config.yaml
activation: "gelu"
norm: "layernorm"
attn_scale: 0.143
init_std_up: 0.0703
lr_head: 0.0105
doc_mask: false
dataset: "wikipedia_en"
MLP neurons of a small language model. Each row is named by its layer, matrix (up: input weights) and neuron, and shows model dimensions 176-367. Each number is 128 + 24 x the weight over its row's rms, rounded and kept within 0 to 255. Numbers have three digits each.
After each neuron's rows, "fires after" lists the tokens most often just before its 100 highest values on Wikipedia text that the model never trained on.

L2.up408:152129153134121168156104138170163143096176135167099088134113179137122138133138138126151168155115182099137143145170125117123083101119092116123132122120115149100149127147152089094087142196148145131118129150124134094150116115116124133105120133108114165129130111119087125134128148118140123133177151136126161196111152134136105172102135151114144155146133116152129121088135125093138152059118104117146138122119135143146124160156115119121116159146112112148121161094166160126127093155119152101170113121138094147126087150155114102116143111108168129221105119167125126149114124123118106128
fires after: "2", "\n", "\n\n"

L2.up857:116149155077147123141165111190121108127150120138145133081113140143104094132118135128062157187112085119105151136146113123112105149134136146109148077136159172141108097122108107126086126154096135188122130133135113121095164116121062127148153127152096139120095132175117160151124132119161157172094173098137113105121129105130141130101141105149110110177101157093091095157143146132109105149132157126127142105125140146100109108152116117145117053139161158119111140134125102137104151091070177131173145133113171091167129139121122154143117127131124106152118131135151130107125145077116117090
fires after: "1"

L2.up1087:121149109132058139140051126116123144158154143182120131140129142180098151111131126159151106126138138133130153145144120094108145143134166147111130083126085118100108130136150084134118106124130164112148112075154100126160141173116123117107143124097114141149135121120080122116142134141207109104106086123149128154122162154083142109154100138148123116111110109095127087127120153120113127134103144080143131125113112144138162137120127121118134138105123127095120145095148149126158109134128134139119130139120145104149139177151151096153134123104127108062130127157179184133193139149132129133
fires after: " H", " (", " h", " cl", " (H"

L5.up334:145092098100086107159091124152132136146148161115117119154122137129077140153107102081133152106115130119140108130169167120133151146152137157111131115099124138131132162100116127131116141114155117111144139097143126119132106131115141173135123119121093120128136078132095139051123161197123124117116091162114124175142146082165107139113145122105116139100095105099124118156137117087093141137100132112159131147127125162137134129137115121123157091127125112143156114166069140091132101167080129097100117134082117146126130100159121126159124123159165133132123126100116103066106110160152156138
fires after: " | ", " Arch", "\" | ", "3", " "

L5.up443:124066118170133117170108178155107156143176106106126116124097134145137139123113116095098093128126173122115143157176190164091148143115126152124107140083137135116139114151129087088096130114109132132132129108089107148110158119139104122145172148146142149105136099084108113174135133134088156109122101142148148140110108109093108154115090144164149100125119136092131126120147131129123154126144099149113118119130155114155138137130119172141161121098144132125120129121101116128110138139158125099140140094128095128140086084083127072140160100152101141103095125121135107108136148098150135119
fires after: "-", "–", "if", "th", "w", " A"

L2.up401:101117112112128110143146141101147212089107129121133128116142130097104125128135156126104179123099100119096139150147100122087138132171116123113123133155101120112124110106130127159122112141119112112095133101146125121163124134106113104164104098110140146130153136123105116124182148140150107129132133114067089179147080151131112154117123120086082146109134143102068090143142094181173101149106164105168123154134105114136093166113141124124095146057168097131116182141150130118090144123140126130163144155136105074137139154116156134152139139138173134159090159130170114123137181125095101149
fires after: " f", " ex", " we", " O", " of N", " re"

L2.up973:154112078087097128151144153107108149151115109135160149160132133113133147163125142124117120162144162128150111136129125134131170108124132128128112108154142093149115101100088137115127135171158133104108129136085081130112157131115114115139139155114153153087094196178143123134100119140161118106099129154121129127129120138166132125086130137071113149126149162117104167141086109119136081105114131088131168105137126117102095170124138151134129135142155157145132172145156189133144102145127164136149116146103127111140154144153127152148107121086160112127113097146137166109115127155115126076
fires after: "\n", "\n\n", " "

L7.up633:153163123120103116173147118145123137079095128155125108091111115194079159093125095112131158124096142098123100134149125134113129109090131131133113165116114099144166116144116094173093169137110152135147124128102167133108130126079096124140102153109097132152107103163173144137183126155141105148111124124124104121127123131096106109106122120142126161156127124092108123143109120124143113129147125100168116118093138116092129145184132102146049149133107114097090140088138139117108106145085087145120159143108166124126167139149126091117104154141097111162113134172134094114133099137164145119
fires after: "2", "1", "ch", " October "

L2.up392:125101137133124125123098162110163084105163136182105113148122189095132097136122157154118112125152162093141077136125149131137107157148125172143077120088174135139145163151192119152145141114130122104112126136151117168176134153145138119109129145125091159115105113138141121116146133158141139126109108123122139115148133113116130069111144164153116138161127120126137136165117164139096141118187106150124106108119137102123120148116147149145141129125113118116111147081078133120118149135138142108147118133119117138118132120100127139176146148109133127164098099163148158123142143113114123166
fires after: "\n\n", "\n", " dist", " b", " mult"

L2.up122:159166126120103151144119128160115079112143114158110095151105131168118155117101086135154183110113160129135135119154126174094167095119114125104164124124101117126182121106091142128148141126138133149106124141165110142105138123128142070104142126123132141141058106150129133159086105154125085104133103116107152119113121124181123155143139152091113080099150133125122171152085134089088149133113142115127131147168117141117101128089131157138115153131130122165149101136144144088122121125134156146118151137099145109149118143140138093125107128139112132139152138130176135162133112149090102099
fires after: "\n\n", "\n", " \"", ", \""

L4.up1044:124133155137112067109131176130090163114118109119133100110096147112105093137175100128095149145121112178123133116142153125108099148137165150118119132137133114145071055076110165137105123157156145106146124083147118131135163122132156158103126159130130170118144161103142154129135125147148133101164118111093112154078143135192119128086140142104130122119134143154104121103142143163135132109133138149133140113097124107132131125129098155093136137113143140133111162092128151087137142135120151135157117137123175095103107115112116118102161158125172137129111137161063139149138143082143186161
fires after: " an", " S", " s", " H", " An", " E"

L4.up876:169144119142189122138142088144135104112122151145125100182155135149157106149122131156137153148130170103142143144144131108155180097110100137104127113144132115158129112148106105099141156112077130085154146112155116064081134130172126158121125088132106116115174144111109156130146135115169104138132107150147118149129157112129137135155121156139144119116132155096107132111134143154143117120080180108119102137068096118133115152161093136134118137116132081135112142095170155149148127093111134110125102132118147189134154108109091146118150113125109111086145098116114141080170108106155132116
fires after: "1", "b", "2", "\n", "0", "ib"

L4.up457:130156162147146127140144083142164153108146146116114112094128137111149116087089127167153158138139097137103119123147150091144147122155118080096096118112123167113129151125149117198154132124141138160121145139165120121100140160148130156071134122114098114190119128090095124129096146135132154156128131102151166106135140106148149164129131117116127122094144166133135097098134112188162103139122120125142100115116121119114102138166114095115106119162137117147140170107114082130115141132108072116113117100098123155195135079107163165076103136111108140153105116090119123132134100168145177092
fires after: "1", "2", " ", " February "

L2.up123:135123148102104098159131139133101198116122094082125147131111139126092195134103088100140133080125121144130115141129131119077149139151147159122135099148164115111155089118125148146092137094140148129099097125098101188127113133106171126152139102132084115125149149152121116107148128169108135095114142182135146102093122098159138100122167115120108125137157116136141136111197115144105067144122154136144097129142183121141054106171099106148153152123132126179103109131129116160132093144133124155130120101145169101117131138157109137127133156107121078098151157124156107074115186172123115123
fires after: " | ", " w", "-", ": ", " "

L7.up649:143106134111137136138093104182105139136104152130109131185143100111127129127104150141132121124127137098101124086156129138118100169136085136123150135105131152157132131113122103153104140111121114138122096143151144148141110122171094121129126167112125113127125091105106110104083145083117111107113139132133174168112132114127145134139179133130155093111140128148139151136120072153092128129165121108106140131132134178138195074117136157185155112106125140133123153144132144158141157117129129127121154118117154127106129118125177157139126127146122145166116106166136097146085141108118186137
fires after: "1", "ch"

L7.up70:117113149166133163182148124113097159137128157112134132118142162139119158172144131134146181145105117106120098160091153108105081105123136128091120133101138166181122138140139112124131136112139146163124148129146089117122151125163134114072123146063096119111112119112140150162153194130140130101164103100123098114171093166127142138103101120115119134157117147175079140146116094138156143111142120122141108129121164092129092139097110118138174146155137144140159164128128156128136108119079121128117159101129191196116107076134115104117103097115122152137137142111077131134144122123096139122
fires after: "1", ",", " | .", " "

L2.up1085:109082096127166132133106102188145117118103120152157095138175154149136128172078187134140128108144135109102122152140144132123073131143082150144129116122122161144137165078133144099168143164129124155120114127099133119159173139097142135126124124104154103099105148128146127132105163119115113087106148149115134150100118110072118120135176105079192156161111146133158089100072117143122123135174092109102117153091147136127150115113119150105118116118176129137141121120157095102073183108136134129136133122146107101079115131114104115063147123092161118131127122153105164117124098101113151147
fires after: "\n", "\n\n", " (", " |", ").", " \""

L5.up700:158151109133118125141106147119128104077104156149149106162089117163110132141085146168152129100094115113115171109150137091145101139138143186156083146098094102157093112072098163136083147171135123143127126134104103143126122105103142086107119093117121115158127127176118122205162105093132149124118142107130138117117101111123154160137158125115100162089126115098136132128130096153131129148116153102131148128138175180141131126138121107191157142103134119150126174141107129131161149130089124110120113129126143124125162121090128177147112092129140138158129151090149127153089162073129125090
fires after: "1", "j"

L4.up550:110113132112105138118125104168136155135141132067128060112166153108117180092126133120122144134138156133126143113105111114138084168151131096126157114147137145132082123135121165164097123109118133150141146105097092122137140144115136132137108115123132129161138131114125094119147104138156153116130143108085142130123125150121099131145117133115105150138148169126134151173118095133130119181142142104105121085141127152096109097149155138140128111146110159140130209144130119108116128114110117132067131108139133143118080125108134153089152116164106185148104130141138148084105163139150149085
fires after: "1", " N", " Mar", "G", " G", " L"

L4.up48:126136119096085128143149113146128085132106148128118144151090149112104147134128148141112186098078149111128085115098153113167073132139148162113175113099162122134107113100122081180134137135112147095146166161167122101098160127124106118136119142109150148180152119141114090145112132137165167119109108105104103122124098079145098103128131094095111109129145107154128093157128085103125103149137105111110146097107131101172139140146176152115140105097127156136106117130168143099127114126116098102109098114134154108112140147150110142116097113061121079126136125155132125137147117153090139123
fires after: " H", " K", " J", "ri", " h"

L10.up69:139140144168135136202089126123174138143123123115131119088214122137121147154105129125142124133113098112114114170112113155132128133111130187068111137133110129134094143122116144090113116158102132161113130166116097123100188142138128132135149119153119131135124110127125155146106111124102163068133092125141136134198091145096128138108129129122144088104108116084127119131146127170136148091160116116153137103119131104145140127158112167111116138152159133140136130143128104163091073132080082116136121113149131129146141145074132129113131112161149151159112141144127136164127154088115141151
fires after: ",", " | ", "1", "4", " | ."

L5.up123:153115153089127147112099134141121147132123120112094130110115098138121167154124163149112142113113147108153136138173147167108162114125084097089086160141107150124111121106129111103117117162095116086117152115120120133142158163098119110128135129127107184089173110135118118091094137095142100078098141153117133161140116153144088154149125116134125111103115088106128113112136145124124120128098158159075089128135119075118089136123122127175163113122150154085097173135094135178110136110137166086138139128130133141088157104145150167092117110116116119076143135155161114064121097145111135125
fires after: "2", " m", "1", " f", " sc", "r"

L2.up470:154112136100104159155135121162111139154128116105126160153127129162094139136151159097161134136103112149105155165120131136141152091118083144114120124080113110086153166135133108111120059147138145121093158118163128088139148132111120116141138105160187095131092104129134080122085125104151090122093073125133098100142113136120149152103146144091177104107122113127147100123117086164131094117152093125153108133105126132093119137105125115160108123093154125146189141120138128090133125111142164136108129099119110116102122128154147118132099124106088106166128144133117153141150135144133092165
fires after: " f", " ex", " S", "uc", " poss", "in"

L7.up965:133159131117132128146154104136138152115109144102153157101094116122144105116142091148122091128088148149164144103134129115103115098150099150112134119133172147155115122114130108162134153147166106173120112141125079122139133140147129140160138150128140160079140110149136143103165111119141133167109103072161114136145147117104122095100132146183120131077137134103120131147154136177108127137083155133101119144141120164130153139084141156109122085121179059185126119101207127109116156163125128097117147128121128133136121150123129098140105151120151170114181163158089086186095122162119116082
fires after: " H", " b", " J", " h", " B", " and"

L4.up834:107081142159146116138122097098129110151126133108136095124101110126151108174119096121111103120113148131140097123112163114090133121159100109103137098123089117171166107120134120146143132139143137098158140075105121104144110172109113151089099136122119164130142146118130107113159120176146102095147124114121090123129100131137105100108120135107110092165117162161154107102188135172130143091123138143160127110082116117109139097156153117120114142099158183109150135119127116129140116149129166166122135091078150131139136154111128119154135097149133149166116140144109111158162115142114117110
fires after: " s", " S", "ch", " sy", "S", " Sch"

L2.up556:156130065164151184133141136097098112097118140156163140109118111143120132137110191126107141131107090155137168129125151153127166150165137113116116143128090143118101137132129138148187150102131131097104128095147123156158133129122184114101118128139148110136160122153150124161131150098111134093120120107139101128134106126117077116121110128127142132130107147130096129114103099183097128137141124134145150111104115141144109132130112111134105100127095186105143103125139124130148101144124160133125110100147131148129137121091140115110177118079102075086101150143157152135152148199125098124
fires after: " (", " \"", "/", " sub", "\\"

L4.up293:147165129107125106111162087133141141074039112123127119118169124116158120141088140148142144083128115155103067123130109106136106123129155131120167131092107134142133126151118108112157135146160164092184102128119115147141150134095100073121155103118088121118108114104107144137154120058133123102148114073151130116141151143146135153136164133119092155155136114179157112137110105100124119157172129084156137148115126125150118121135096156103097112130119149103152106144091123100118143105143099106142116135129084136141147127134156130102138114170091131168162126176124161087119102121144139129
fires after: " d", "d", " D", "s", "a", "n"

L2.up1053:133144163127121137126204114169143112122118119100120132074077122089099105128121131093133099118140107094111137105125147130138160144131080137133193136149127107144132104123119088143148110129122151126150115131137150085145149099130143157154110157137125126084129101161108133145145148094124118110121143056136131105147123128128121157127128126132126105155144132103120121081138145115136143097111152107160133123135156164125148159173121135144061140092157145143128151144122107124144141152146138139116148130132140129128129121079133179138123095114169102114139128091119139131119156100128112124
fires after: "1", "| ", " |", " | O", "en", " O"